Part of a small language model's weights.
Size: width 832, 10 heads of 64 (1 for keys and values), MLP 2240 SwiGLU, 168M parameters.
Architecture: LayerNorm before each block, rotary positions, untied embeddings.
Training: 1022M tokens, 10048 steps.
MLP neurons of a small language model. Each row is named by its layer, matrix (down: output weights) and neuron, and shows model dimensions 432-559. Each number is 500 + 40 x the weight over its row's rms, rounded and kept within 0 to 999. Numbers have three digits each. A neuron's up and down rows have the sign that makes its largest values positive.
After each neuron's rows, "raises" lists the tokens whose logits its output raises most directly, leaving later layers aside.

L5.down2180:464504511454539497486529530530532483549561520418491502495488529551508551542451493454570433498519512469514445574538404538516489490502489540483523515556571467464554524492511546521538459526531531477586510516437518486499468520501519552468540530450457486466467458499559493475459462498564446457535462504472491475437506466407499493520468483481474493520464517480447513497457427503544436433546
raises: "ube", "uts", "uff", "uer", "ub"

L5.down1805:469498509494514459487455485431525506466458461478457511511500565529485528448605501518494539482455526485485480481478514524511455487448602471501484541466517563552542492436503411423499450545526523478443560521544437452477502563569444492550517480511523555544500495501452558442496526536494460492516501553518425512444482500505548524528534485409491522523476512481494591456575457508488491549520
raises: "ted", "ions", "ally", "ual", "ter"

L5.down213:401477456513500491513511501550467469532545522482421535543456438468559536509542463529453520477407437532455470429480485588482445497466498463449508532532447482445514497505548468498545462532539463503500468495484577516469479586478455524516535542482519467527422474538494500525508508508504526475536491500475452502497457496513515499510443488463553472445452584537445507487485548484503461498429
raises: " de", "-d", " d", " du", "-P"

L9.down814:499441477559499604476421497447423472465480457431436444490455458471487495416496469410421491428544462496489448552473506524505507493499447506498479491465468498505560418470489547461553454554600488443479576533461496562472456487578535509493452499529549485436496464471555512480483475444488502439509491432516492510513483446471520509481521461548407480534471448522448566485460534442562487468502
raises: " losing", " deaths", " damage", " capture", " attacks"

L5.down1111:513538512542479566528522459493550483439510532527474487479488528470513483486492527449507469478449552524467494514471523470509498482468547514493550461518495460562530535472569488464560476492527454514541536524503536569465495516528496523577558461465563504412458499490479465506514478549476433468489495541446431380415524498457482558558500493434469444480498528552528546526488501502533530461492
raises: "or", "o", "ight", "ary", "om"

L5.down1809:507465525541503464446523503401486463439411583555465500490505444458548506425438536493509564456539508505495429486551500460495560529507552572529486464503433471493486592531470573501415486445511448556504536485406508495524483490459462478461463424538513446490437409502507426532531495519581488498490529485405452511524381464507516528553494477490441515503563536467496499513468539483595563556480
raises: "ox", "osh", "ji", "ob", "oc"

L9.down934:548454560517551514489533522471507536534474537457509459472471533517463513452514507486573442521475467450541431562493513483486533479539501502502439517493515509480552418563496534519527559499465479442479541526437511470527516587546495547484472458535534511502471589523561543533571526510516529538497531463469453531518502496507534463505577552460504499497524444555535487526464477495466533495430
raises: " them", " way", " it", " these", " they"

L5.down1698:419540397446497527430485531521488442564529466462478500498477476494510480616533464484473473455485554434474535465449517534499491496486465473514527457521422498521537477587540492446521518520544576500485382556521504553482446542494519475508521474502556534561480516515542525491483496486496508472506458477470529511521484519476504457451429504483480458484418474595441466584468505484508484490507
raises: " do", "ão", "aria", "has", " Brazilian"

L5.down613:616565536465491474502551508519512447481499559526577449500516540571479463449463530473493422456481432506480486577519461541472507470413551488498500536519521526567482549498439506467544517523502497471542563521516529491423484529572476535548507469450516513536551534485472508505480525504504464418478477553454412476420492422451502555503475512513459453515486455491441508476508479460491498554499
raises: "ised", "ically", "o", "os", "oh"